Part of a small language model's weights: width 512.
MLP neurons of a small language model. Each row is named by its layer, matrix (up: input weights; down: output weights) and neuron, and shows model dimensions 176-239. Each number is 200 + 40 x the weight over its row's rms, rounded and kept within 0 to 999.
After each neuron's rows, "fires on" lists the tokens most often at its 100 highest values on Wikipedia text that the model never trained on.

L2.up1989,208,286,216,166,199,206,194,151,238,223,187,144,115,212,289,194,174,225,188,216,194,194,238,197,219,232,201,213,160,203,234,292,173,223,222,190,192,165,240,170,174,210,214,188,143,232,196,239,251,170,195,152,157,179,211,183,164,220,220,245,214,191,212,189
L2.down1989,166,176,189,284,253,201,160,216,173,209,239,163,136,200,141,170,252,232,182,225,184,168,174,190,122,251,241,268,187,188,209,176,186,158,269,208,203,130,215,185,169,230,201,112,254,111,239,193,197,205,202,169,254,202,189,254,205,237,206,163,203,265,180,202
fires on: "/", " given", " Ad", "M", " not", "ul"

L2.up1161,146,231,218,182,192,133,188,168,153,200,126,170,135,209,248,200,181,300,214,151,162,218,213,199,199,180,280,240,165,231,253,166,160,257,217,182,204,193,204,181,181,259,213,209,231,161,301,208,258,197,190,214,205,281,223,191,209,207,166,161,251,257,193,174
L2.down1161,138,203,189,199,194,127,249,142,195,213,231,214,183,216,225,162,213,213,160,182,181,128,274,182,199,231,162,229,260,195,208,200,258,209,227,177,228,173,174,266,184,144,141,113,231,133,125,233,163,292,151,191,171,151,250,172,110,216,184,207,194,92,205,186
fires on: " that", "s that", " where", "WE", "s of", " that he"

L6.up401,241,167,237,187,199,219,244,203,202,181,248,310,153,210,203,175,140,217,236,159,217,226,229,232,183,215,246,195,234,174,233,200,188,200,212,209,197,224,162,162,148,182,210,167,176,191,212,144,197,209,169,210,217,177,201,235,272,183,166,235,276,173,211,213
L6.down401,170,212,162,242,163,251,230,140,254,227,208,238,214,195,288,206,177,182,237,178,163,217,160,225,170,199,194,165,168,195,202,175,148,197,156,149,175,170,213,184,199,187,222,258,230,145,197,184,202,181,258,180,182,204,228,196,182,167,211,222,143,199,268,195
fires on: "1", "2", " of", " that", " in the"

L6.up144,162,228,215,265,216,194,237,134,212,246,154,173,193,147,203,140,211,194,209,161,251,191,189,238,120,214,232,131,167,209,180,202,207,215,257,118,209,168,233,189,131,115,162,227,214,229,151,202,154,247,171,156,146,204,149,194,254,210,161,241,130,221,197,181
L6.down144,268,249,269,196,265,236,202,237,165,242,253,208,227,157,300,265,186,232,181,171,186,137,224,203,162,217,119,178,204,168,222,157,229,219,181,149,230,156,162,181,221,164,149,270,250,191,136,139,203,205,170,250,230,280,193,139,147,200,206,164,248,147,164,201
fires on: "'s", "-", " | ", "*", " Pr", "–"

L6.up1920,160,210,230,200,170,229,179,222,200,221,183,184,168,144,193,167,80,242,152,192,170,271,211,195,216,175,187,215,174,128,258,233,164,158,124,221,174,179,193,205,186,223,244,192,176,204,222,193,182,178,250,203,242,162,163,176,221,211,231,228,234,232,280,188
L6.down1920,282,283,223,169,221,195,255,178,142,198,211,161,223,213,298,149,280,228,241,133,162,143,257,152,200,233,277,182,178,201,158,226,176,176,220,79,217,179,195,261,162,183,164,197,226,203,205,199,179,177,199,236,182,232,210,105,238,208,167,256,175,195,169,250
fires on: " D", " P", "2", "3"

L2.up1637,255,143,163,273,215,199,166,243,153,203,225,222,167,183,231,268,212,249,165,138,174,261,246,198,263,198,263,203,254,147,312,208,167,297,231,234,184,167,173,246,220,212,172,175,148,254,277,228,182,301,204,181,212,206,197,160,220,183,235,242,179,168,212,234
L2.down1637,284,241,179,163,206,232,244,155,140,174,113,272,211,175,173,181,168,166,208,183,193,182,213,179,198,206,181,186,129,284,225,128,211,189,229,227,175,198,300,201,194,214,188,210,187,249,128,234,199,198,185,211,213,147,203,260,174,147,110,197,223,198,196,197
fires on: " for", " with", " King", " Princess", "to", "ate"

L6.up971,175,176,213,210,210,192,127,249,165,223,178,216,245,240,189,272,212,210,285,193,195,142,151,239,170,250,208,194,250,221,176,142,132,232,233,201,154,170,254,264,154,163,161,229,258,191,257,163,255,236,226,225,224,250,218,146,190,279,173,222,163,136,234,102
L6.down971,213,195,256,109,145,272,234,223,147,279,192,169,227,117,132,151,170,231,148,170,250,177,168,178,221,197,223,237,200,150,204,164,242,129,223,234,160,160,224,184,211,227,131,207,274,146,211,166,230,192,197,184,217,97,206,243,272,249,174,112,112,213,208,158
fires on: " for", "s", " over", " on", "at", "es"

L2.up1176,247,221,211,230,226,201,216,259,221,155,248,155,146,180,204,183,156,196,157,158,205,237,258,175,240,275,195,132,219,190,184,186,185,231,186,208,140,185,153,209,218,270,255,254,185,203,238,191,232,180,139,160,209,135,229,212,186,185,215,204,163,195,138,163
L2.down1176,191,198,164,149,166,177,264,108,206,290,203,190,245,138,209,212,351,199,206,219,172,177,180,224,231,139,225,261,224,128,153,216,217,204,241,260,140,199,205,191,240,174,195,130,301,163,205,181,176,59,203,219,169,215,167,142,189,200,161,177,173,143,161,235
fires on: "ab", "est", "ed", ", the", " events", " people"

L6.up1202,194,193,173,171,192,221,260,219,142,221,194,261,197,259,157,136,170,233,197,148,234,186,144,210,234,244,228,176,190,169,166,181,187,189,246,275,213,208,237,157,204,149,171,167,217,151,249,210,250,196,159,196,251,251,187,231,179,251,217,207,267,139,179,212
L6.down1202,173,174,217,213,277,228,254,208,248,245,280,204,135,246,296,247,199,240,187,152,218,246,226,152,213,182,159,187,198,245,163,243,213,156,220,150,181,236,196,130,180,219,177,167,217,188,251,172,149,178,165,195,159,236,166,160,172,176,224,221,149,200,186,246
fires on: "."

L6.up1090,107,211,170,282,184,195,169,178,247,227,150,162,256,168,243,244,164,228,219,195,156,186,208,195,238,155,272,150,125,230,214,233,251,235,209,201,199,240,242,237,179,200,211,212,248,166,195,161,211,230,210,204,244,185,214,240,199,225,203,179,196,221,235,173
L6.down1090,220,196,208,236,194,184,172,240,198,214,164,240,198,207,216,190,170,213,196,231,264,172,256,175,169,108,168,182,147,221,162,195,198,165,172,207,187,201,218,193,260,224,135,195,192,184,146,197,159,237,193,251,182,169,226,136,218,203,204,264,201,198,161,186
fires on: "a", "o", "os", "ol", "ros", "O"

L2.up1317,235,192,206,182,268,206,205,202,178,190,192,246,118,230,171,178,170,217,251,236,216,171,149,259,249,283,189,187,202,211,266,239,173,232,250,262,231,201,192,174,202,179,257,253,164,228,164,211,272,128,209,186,219,127,196,214,220,177,168,126,243,218,273,163
L2.down1317,134,194,213,187,204,203,170,271,119,200,242,175,209,197,209,270,273,212,132,201,249,233,221,151,221,140,195,143,229,235,259,129,253,190,115,112,251,258,203,167,152,200,243,236,198,236,261,197,219,210,165,202,201,155,196,233,209,159,191,221,183,187,249,239
fires on: "–", "an ", "+", " an"

L2.up495,227,279,215,264,234,239,189,177,212,230,241,251,172,180,157,212,227,255,211,146,193,250,209,222,119,193,147,122,181,160,171,164,213,227,186,199,234,244,221,180,176,179,220,221,167,265,208,259,231,180,249,241,125,227,130,168,204,235,227,216,259,132,228,195
L2.down495,118,227,175,175,162,193,133,184,174,200,240,248,177,176,182,213,222,248,197,203,210,205,247,287,154,201,159,214,199,146,145,203,230,261,215,285,229,152,105,221,172,228,239,145,257,224,254,189,220,208,161,208,144,221,209,159,198,201,94,199,206,169,176,159
fires on: ":", " at", "018", "5", "4", " in the "

L2.up575,136,226,177,178,191,189,203,179,183,241,168,206,167,212,241,174,215,196,209,192,276,259,180,218,170,166,176,196,209,208,322,169,270,214,192,233,184,225,169,243,146,209,173,246,195,263,193,148,142,173,227,170,197,167,189,165,210,212,142,184,296,141,220,208
L2.down575,169,235,227,215,186,219,103,166,143,185,253,216,219,123,215,216,216,195,236,259,215,281,155,225,164,196,181,161,196,201,150,304,228,212,203,216,210,185,227,188,261,165,160,248,249,177,224,213,182,223,238,163,162,240,147,219,220,199,235,173,208,175,225,222
fires on: "ir", " p", " official", " rel", " community"

L6.up1242,257,190,207,130,211,244,205,233,196,190,198,157,104,258,207,145,164,220,261,284,203,137,204,211,204,250,223,178,225,191,188,100,175,173,174,247,180,196,188,179,231,162,200,208,171,156,177,229,263,180,255,198,162,159,130,226,176,235,82,196,181,147,212,183
L6.down1242,163,208,271,174,254,141,276,207,145,235,207,201,195,267,215,161,210,173,186,117,106,210,162,272,246,192,180,169,201,222,189,258,180,199,182,169,215,183,177,232,157,217,214,237,214,244,250,287,211,146,135,230,165,190,169,158,213,178,161,178,201,187,196,220
fires on: ".", "i", "ing", "es", ","

L6.up1943,252,210,194,163,188,204,165,181,150,274,241,185,177,273,167,169,181,181,240,220,183,173,258,179,286,241,184,221,186,217,231,192,160,170,173,174,223,239,195,235,245,212,268,129,229,165,156,206,247,179,205,221,253,187,210,163,266,273,166,155,188,159,209,118
L6.down1943,170,258,211,241,179,252,328,198,257,172,139,203,280,207,176,166,162,142,181,222,205,190,140,136,195,213,239,203,204,177,185,242,234,171,156,219,205,208,249,225,198,194,214,187,253,215,219,225,236,207,207,149,199,186,172,186,165,156,211,177,220,222,158,174
fires on: "d", " for the", "rie"

L2.up137,229,166,188,216,186,271,156,180,148,167,309,221,201,231,201,212,320,162,141,125,288,310,115,258,265,165,224,201,262,220,199,223,225,239,190,191,143,145,164,221,176,160,184,197,184,190,256,202,224,209,137,137,266,183,158,167,174,138,240,246,209,209,225,189
L2.down137,155,189,232,166,213,144,227,155,237,209,177,176,210,184,202,188,161,213,185,250,238,131,289,191,138,164,89,205,152,216,196,130,198,164,205,154,213,185,229,152,213,161,207,276,171,261,97,236,151,187,199,283,115,177,279,188,165,168,184,165,168,194,200,224
fires on: " with", "ate", "ates", " is a", "ts", " is the"

L6.up1679,214,240,249,146,244,266,179,235,194,248,124,219,211,163,201,185,186,206,140,188,205,257,215,171,185,208,220,205,189,85,234,235,222,149,234,284,202,189,203,218,137,226,227,216,251,169,125,263,229,134,256,188,189,214,202,244,204,234,247,171,227,236,197,220
L6.down1679,212,150,182,264,180,294,175,219,173,229,190,143,220,249,221,214,176,186,225,259,134,214,162,155,222,191,193,172,198,183,186,179,161,193,204,199,181,156,284,131,253,148,282,199,211,142,217,201,148,158,256,181,311,173,231,270,222,156,189,190,190,193,217,200
fires on: "1", "2", " at the University of"

L6.up1023,263,219,207,192,233,137,183,222,155,191,196,227,220,189,224,147,217,135,163,130,134,196,238,232,245,217,225,304,212,121,204,245,148,246,152,139,265,185,222,175,238,218,190,174,221,202,202,136,191,236,155,237,181,190,203,183,168,300,209,203,195,157,214,175
L6.down1023,188,226,158,245,153,195,206,154,154,235,265,117,232,193,297,160,213,217,157,301,282,284,109,363,202,168,174,218,226,280,168,182,209,203,160,269,104,117,94,195,212,167,233,160,293,77,277,186,232,170,227,239,132,182,227,258,234,193,266,248,214,219,210,216
fires on: "-", "\n"

L6.up260,196,276,155,240,144,207,272,189,176,244,192,247,181,110,235,252,215,206,150,215,255,215,108,215,168,246,162,152,224,227,224,177,214,223,185,189,111,172,156,144,199,153,185,190,245,142,279,234,207,154,278,182,197,181,188,224,184,201,172,173,248,125,187,121
L6.down260,200,110,175,160,205,207,161,157,192,142,244,228,187,201,231,161,193,216,175,148,179,221,210,116,199,168,212,233,208,235,132,204,162,143,211,197,250,177,217,175,165,230,229,184,158,223,224,222,167,166,210,207,236,252,217,197,226,245,176,204,200,188,260,215
fires on: ".", " and", " by", " (", " that"

L6.up1449,80,202,215,198,152,232,253,260,155,272,249,126,221,168,229,233,159,214,184,179,282,248,179,214,213,199,203,203,152,255,138,208,172,243,204,145,146,155,211,178,191,288,202,208,231,198,251,179,187,189,225,143,251,158,158,206,229,254,175,175,185,260,119,207
L6.down1449,272,249,221,230,291,201,124,225,104,235,271,235,175,201,185,224,174,206,160,171,164,156,216,236,131,167,202,179,201,193,247,187,207,153,192,197,246,215,201,220,211,207,180,264,167,166,211,214,180,196,179,229,134,209,242,239,151,138,221,287,191,121,212,89
fires on: "–", "'", ":", "'s", "ake"

L2.up1590,142,203,231,163,220,196,240,186,240,256,194,233,159,297,252,172,180,230,184,218,256,196,168,272,218,190,215,221,132,188,260,245,260,182,241,79,186,237,222,161,191,224,201,217,207,239,180,177,210,216,156,166,278,190,183,252,184,121,229,189,216,209,195,222
L2.down1590,206,278,169,276,197,145,222,301,232,168,110,218,252,207,123,201,255,226,202,193,277,198,195,204,249,195,151,182,155,252,197,160,190,236,193,163,168,170,111,225,178,260,212,241,187,144,231,207,163,168,266,242,148,176,243,153,168,264,176,234,230,225,216,207
fires on: " team", "ot", " son", ", but", " family", " station"

L2.up115,201,189,276,177,324,192,156,186,184,282,165,179,156,166,221,281,209,225,152,227,240,148,260,208,228,117,196,203,193,268,289,220,188,135,203,172,135,226,177,242,187,166,217,147,239,246,164,210,245,187,226,279,246,206,155,230,266,227,135,212,157,207,245,190
L2.down115,190,255,168,252,150,205,174,195,213,185,152,226,225,298,260,166,217,210,127,242,118,215,169,206,213,254,167,237,217,129,136,203,175,215,168,245,286,206,188,163,202,247,215,238,162,119,219,254,182,204,201,145,169,140,166,222,194,195,183,236,194,247,160,156
fires on: "–", " where", " & ", "ership", " to"

L2.up1096,218,137,214,234,190,182,179,209,174,181,209,199,148,198,173,223,235,278,253,201,231,261,214,246,250,199,219,230,229,147,138,263,160,218,274,170,165,252,205,206,216,226,230,148,240,193,261,194,122,210,216,180,182,175,207,178,130,156,218,216,170,100,230,137
L2.down1096,227,239,186,175,242,247,216,224,218,228,186,233,146,221,256,151,211,257,171,186,235,146,222,189,188,187,225,244,197,205,198,122,196,223,236,237,222,262,144,162,165,231,206,237,176,191,176,171,226,43,200,202,249,224,212,223,270,194,235,172,234,258,230,201
fires on: "1", "2", "ly", "9"

L2.up1545,195,172,228,243,211,199,139,127,200,207,213,128,234,235,240,223,216,206,157,237,160,186,138,183,175,200,264,196,115,152,221,211,128,194,134,244,180,261,252,249,174,190,151,207,155,215,219,191,176,150,195,171,230,253,208,192,224,198,180,214,181,96,242,134
L2.down1545,175,262,166,161,222,248,221,192,231,235,225,122,166,161,245,183,155,205,233,177,210,205,197,199,146,158,215,210,199,135,181,192,259,191,131,245,206,189,247,180,238,273,204,173,220,120,194,193,215,205,217,215,205,247,146,202,169,214,252,200,108,199,161,209
fires on: "od", "ang", "rew", "LB", "rap"

L6.up291,243,144,127,185,161,142,131,267,155,199,145,189,224,155,298,164,167,162,255,240,215,201,183,246,267,207,177,243,242,139,163,169,134,261,204,150,138,160,302,254,196,235,207,271,221,276,201,158,230,276,220,213,210,215,174,174,144,240,215,190,120,212,230,158
L6.down291,233,236,188,229,165,220,160,165,180,165,185,263,221,137,167,224,240,153,156,348,213,212,241,282,186,174,232,196,173,170,237,214,211,229,239,286,253,197,135,162,161,201,180,129,270,212,229,193,234,214,202,185,191,179,179,206,216,188,247,189,221,263,197,228
fires on: "s", "ing", "on", "en", "es"

L2.up1920,210,160,170,230,248,161,218,195,108,173,183,230,173,199,264,191,189,212,164,184,224,203,223,189,212,181,150,296,206,140,155,254,158,232,179,217,151,139,210,179,153,283,192,274,237,238,150,235,245,191,149,169,139,192,202,164,205,212,230,208,188,220,251,204
L2.down1920,177,272,164,172,223,235,212,182,207,177,198,241,230,226,283,167,239,202,224,149,239,230,137,253,238,253,205,123,190,229,160,237,198,268,241,166,244,208,194,180,176,145,156,186,205,131,279,179,223,233,267,180,220,179,232,170,241,219,247,182,269,173,258,211
fires on: "-", "-g", "-t", " the m", " and m", "-m"

L2.up1578,214,207,299,231,156,213,177,158,274,200,214,167,155,180,200,169,200,184,198,187,193,257,134,233,181,188,238,169,273,162,223,239,185,214,180,219,211,181,241,211,221,167,164,175,161,173,257,245,164,215,237,160,160,234,223,182,197,133,241,218,164,217,245,130
L2.down1578,195,221,117,224,158,181,176,211,205,221,158,218,237,111,213,135,261,211,234,113,217,192,182,310,203,177,134,135,240,269,156,136,143,162,195,194,191,259,179,153,207,228,208,179,220,214,169,186,199,255,178,168,249,230,201,199,237,243,210,219,182,271,152,159
fires on: "w", " sw", " resc", " conserv", " species", " Program"

L6.up438,161,230,225,192,207,166,169,195,167,205,204,217,229,212,127,217,135,229,224,152,157,212,229,191,215,162,189,287,204,135,188,211,233,248,233,202,231,242,149,217,194,205,200,169,183,167,273,158,167,245,186,218,152,222,144,245,207,229,262,214,218,172,151,172
L6.down438,161,226,133,218,211,226,247,220,140,198,233,179,167,163,258,244,142,142,143,260,228,147,191,175,199,157,149,268,195,245,241,187,193,219,215,164,161,178,236,148,244,156,226,170,174,260,193,208,191,133,170,234,228,189,211,236,147,225,230,246,207,240,185,188
fires on: "-", "\n", " ", ":", "•", " year"

L2.up1498,237,230,246,218,220,237,208,204,166,257,214,216,249,210,173,200,136,287,181,163,195,149,246,255,236,189,188,171,244,242,213,224,142,190,170,190,249,204,181,210,233,260,188,195,193,209,155,147,215,231,217,182,181,190,186,213,151,143,154,193,250,299,215,209
L2.down1498,240,203,220,247,154,235,168,182,131,223,199,247,177,129,158,201,233,251,211,185,205,227,123,225,225,204,203,220,186,232,236,226,211,172,187,211,239,165,182,229,197,181,207,245,166,226,165,179,191,236,248,197,181,193,162,191,172,255,225,217,214,164,177,208
fires on: "=", " (aged ", " | W ", "' (pen.", "frac{", " ="

L6.up1201,165,267,199,198,201,226,210,243,132,218,194,203,262,226,147,269,220,179,219,134,150,305,213,212,194,172,196,274,213,248,164,174,201,214,250,220,165,186,234,190,143,281,219,229,208,244,210,218,279,184,224,217,171,106,173,228,201,164,277,145,201,185,221,230
L6.down1201,250,219,188,219,282,223,239,202,196,262,225,243,244,161,214,178,197,164,193,107,238,235,182,190,171,239,233,171,136,251,216,202,247,259,234,244,113,217,202,179,266,201,241,156,154,207,170,212,177,180,154,179,267,212,139,238,235,232,204,151,255,189,137,197
fires on: "\n", "es", "in", "ron"

L2.up833,168,187,269,179,158,166,201,235,186,158,146,197,191,164,239,234,210,235,209,249,198,209,210,226,171,142,189,201,137,210,254,261,246,152,181,271,165,200,202,292,161,209,216,228,202,168,280,236,173,296,203,211,174,230,220,204,218,210,259,211,271,166,200,167
L2.down833,202,191,216,253,200,251,173,196,182,206,192,162,216,237,184,212,240,160,149,319,211,190,201,203,273,194,195,214,245,149,167,191,210,242,185,191,233,221,188,232,164,181,177,235,215,149,208,212,193,184,231,159,235,228,182,221,226,216,201,249,217,215,263,179
fires on: "s,", ", V", ", Al", ", N", "a,", " including"

L2.up240,183,178,228,291,220,238,220,269,213,261,202,216,227,212,221,224,205,254,211,162,271,225,195,239,256,207,246,230,199,215,189,230,172,241,191,268,182,202,169,191,160,190,250,243,226,169,221,151,178,197,252,198,211,144,205,164,189,222,241,232,228,219,250,226
L2.down240,259,245,198,182,213,145,204,202,221,214,224,205,162,174,272,166,171,260,241,182,181,220,191,124,190,178,173,140,251,175,176,207,184,164,149,203,191,205,226,242,261,246,193,162,181,301,178,176,193,211,194,132,159,240,172,209,181,144,236,231,211,216,167,180
fires on: " A", "a |", "ts.", " Sports", "a | ", " The"

L6.up1286,162,232,282,197,223,153,245,235,179,198,227,185,240,222,232,198,157,149,162,273,253,188,135,232,198,209,214,144,164,241,282,162,199,207,251,157,157,204,231,222,156,237,236,153,151,170,272,57,173,218,182,166,232,186,172,204,273,219,166,148,212,124,190,97
L6.down1286,228,225,139,176,192,245,255,214,211,169,182,225,240,213,196,199,192,258,184,159,159,237,235,113,243,206,227,182,259,186,151,224,204,236,223,185,188,157,182,182,197,197,181,137,172,170,270,159,151,196,263,264,146,232,200,259,180,250,230,262,222,121,232,191
fires on: "–", "í", "an"

L6.up38,230,227,214,238,216,174,195,174,236,214,172,220,217,144,177,155,178,236,198,234,215,200,216,237,157,267,181,154,221,201,188,294,125,246,209,267,209,164,221,186,146,206,110,173,238,227,218,183,241,284,192,152,224,139,206,202,198,208,140,145,225,184,237,247
L6.down38,218,206,184,135,229,198,203,245,198,171,231,201,135,232,300,154,212,211,228,101,206,205,164,172,161,144,199,247,215,254,202,182,281,228,254,181,183,193,260,191,173,261,212,226,238,187,191,163,182,138,190,221,207,174,128,208,215,203,219,142,110,166,258,185
fires on: ".", "s", "–", "iy", "y"

L2.up1475,204,216,155,161,103,202,175,167,189,263,196,193,118,177,224,130,186,268,227,206,234,255,200,257,250,156,212,276,239,194,205,190,105,230,157,197,209,165,307,167,197,243,229,232,140,205,157,206,235,183,198,217,248,223,217,247,274,148,205,208,269,222,191,202
L2.down1475,154,178,188,143,215,203,209,256,242,207,106,183,200,228,165,206,197,173,222,94,196,194,144,210,217,197,224,116,156,161,150,200,277,241,266,169,175,196,191,244,146,161,210,135,217,288,227,112,151,185,228,220,216,207,232,190,167,237,157,268,163,212,244,180
fires on: " on", " from", " from the", " Bol", " Fer"

L2.up2022,208,303,150,249,212,186,175,179,198,157,174,165,229,194,254,210,227,179,274,269,237,199,206,179,209,278,194,161,173,165,252,290,207,218,253,219,144,192,230,213,199,180,209,193,210,223,164,167,130,246,239,171,191,166,192,217,195,171,203,162,172,164,230,180
L2.down2022,236,127,246,137,221,176,169,192,280,221,280,152,186,203,226,240,147,179,201,212,210,191,266,211,255,242,213,178,265,183,207,94,194,211,190,263,172,217,170,164,267,237,207,169,203,222,235,207,188,23,182,184,195,263,170,237,262,160,213,149,213,211,214,231
fires on: "1", "2", "akh", "au"

L6.up1690,222,208,205,212,200,140,188,227,219,155,223,257,223,204,141,197,185,198,283,170,235,246,175,202,253,257,210,260,195,230,194,191,225,269,172,180,91,177,231,145,126,232,161,244,215,205,217,197,190,266,145,163,239,192,210,202,145,214,219,223,188,190,212,193
L6.down1690,170,187,192,203,173,215,222,173,229,138,205,237,229,179,214,197,213,245,249,218,194,250,187,70,220,257,159,215,243,187,202,192,163,251,236,233,210,174,192,197,211,205,162,216,170,194,209,188,211,214,184,197,178,218,260,176,157,159,190,171,222,164,196,152
fires on: " After", " When", " under", " after", " As", " At"

L2.up1889,184,206,268,226,284,232,168,247,142,204,236,218,235,194,250,214,156,183,237,242,119,197,126,260,185,202,243,196,165,179,236,217,178,235,151,228,184,175,187,244,157,244,184,212,162,152,175,211,236,235,195,197,224,195,187,193,202,149,218,93,230,126,206,216
L2.down1889,243,209,145,198,156,209,175,166,210,220,136,215,223,191,241,221,319,201,200,246,257,262,214,218,293,221,174,222,165,188,217,240,127,150,269,169,239,231,194,234,191,218,262,203,225,248,164,171,170,109,236,202,195,189,167,190,178,191,214,128,209,225,207,145
fires on: "an", " period"

L2.up1791,273,206,263,235,220,279,171,139,147,234,162,158,179,216,148,229,237,170,271,259,132,246,195,165,227,114,296,284,273,207,268,255,177,160,130,253,253,211,293,205,193,237,201,195,272,219,224,135,173,188,200,177,235,239,165,165,213,184,146,197,189,208,159,128
L2.down1791,250,113,214,285,227,144,253,215,206,194,176,178,199,209,248,200,157,172,218,214,201,125,180,260,234,286,227,186,137,215,147,144,210,196,196,178,158,203,228,226,167,199,219,213,175,180,161,273,327,186,170,170,224,184,207,208,144,97,153,243,112,181,197,224
fires on: " trans", " open", " te", " non", " Le"

L2.up940,236,162,164,197,239,262,209,174,201,314,193,209,167,170,267,250,244,220,188,267,147,269,152,154,240,213,251,253,141,267,233,184,150,190,214,195,218,254,239,197,157,245,193,207,277,260,220,117,221,195,221,116,208,241,194,184,185,289,180,148,299,238,209,183
L2.down940,216,180,254,194,148,190,164,174,184,156,198,152,203,280,154,189,169,215,150,192,219,157,179,228,245,246,186,191,233,272,177,135,275,141,245,250,188,144,192,207,187,190,169,174,179,166,229,210,214,223,184,249,171,127,192,213,225,176,194,181,220,224,138,210
fires on: "0", "ington", "apo", " Oak"

L6.up226,206,217,141,138,158,203,279,252,145,196,154,287,176,187,223,192,198,249,209,160,177,169,223,246,234,134,159,117,153,147,183,233,216,178,229,252,247,204,170,138,103,211,191,250,163,209,249,218,195,175,208,222,212,148,147,238,210,169,177,199,219,298,170,199
L6.down226,220,262,202,196,240,196,142,178,236,301,211,127,169,226,260,115,220,162,222,190,237,233,276,112,202,243,252,206,260,192,205,258,183,163,184,228,210,210,197,121,243,183,188,229,240,176,180,169,130,155,238,219,203,128,196,178,204,185,210,258,186,160,194,210
fires on: "2", " | ", "5", "3", "4"

L6.up1523,211,168,239,192,193,234,201,223,238,198,181,208,221,177,191,179,209,207,233,224,208,257,172,191,271,216,208,231,227,255,256,191,245,210,168,155,176,148,184,178,229,167,182,280,115,254,271,214,276,156,152,137,169,163,207,162,194,158,189,278,259,220,177,181
L6.down1523,182,251,189,153,198,201,260,121,164,191,185,201,222,189,248,213,143,210,249,224,291,206,188,99,175,235,188,188,181,143,183,176,85,196,191,173,217,227,214,194,201,252,203,191,242,171,198,121,223,247,191,165,139,229,194,148,226,215,237,242,168,185,233,200
fires on: "1", "2"

L6.up1225,269,235,266,187,231,293,189,266,235,169,127,273,212,209,228,184,101,234,246,123,182,212,150,210,195,262,231,222,240,177,211,206,208,177,187,294,107,190,178,162,245,192,139,224,153,220,190,234,225,139,197,189,237,164,175,197,233,94,169,160,186,225,200,229
L6.down1225,155,219,175,179,155,156,243,169,149,248,223,160,170,113,188,219,180,189,203,236,221,212,219,165,162,154,265,236,206,233,180,230,163,212,201,132,256,239,215,145,169,219,213,197,252,169,180,192,170,194,247,113,206,210,214,209,182,266,158,254,192,169,217,182
fires on: "2", "1", " In ", " very", "\n\n"

L6.up1092,235,148,225,254,234,234,180,180,171,226,212,213,178,220,207,216,154,195,243,206,176,206,213,154,231,250,229,188,156,266,225,211,229,164,242,183,238,186,180,295,207,174,257,186,144,178,142,180,226,219,220,161,170,150,231,218,206,208,198,169,199,186,222,149
L6.down1092,170,179,155,203,220,255,181,215,232,214,183,197,209,176,221,230,225,237,168,182,192,172,195,188,210,239,228,166,216,202,154,233,227,164,187,173,245,176,215,188,176,256,132,265,148,201,242,224,223,177,207,192,98,180,138,162,217,143,193,262,294,188,204,169
fires on: "–", "-"

L2.up1683,209,206,163,274,246,282,238,249,200,203,155,192,231,156,177,210,167,161,165,158,132,103,231,197,186,232,143,180,192,208,245,213,102,259,133,207,184,159,189,192,207,257,212,192,227,219,182,198,195,261,228,152,222,185,151,85,226,202,186,165,194,162,202,224
L2.down1683,228,225,192,215,208,186,190,213,210,198,181,142,237,101,143,173,228,154,143,275,184,184,190,141,216,207,247,237,166,152,191,211,244,147,184,180,197,213,261,154,187,227,199,135,187,177,212,177,174,170,219,164,205,215,240,227,194,220,237,185,194,246,227,157
fires on: "L", " Hall", " period", " medal", " effect"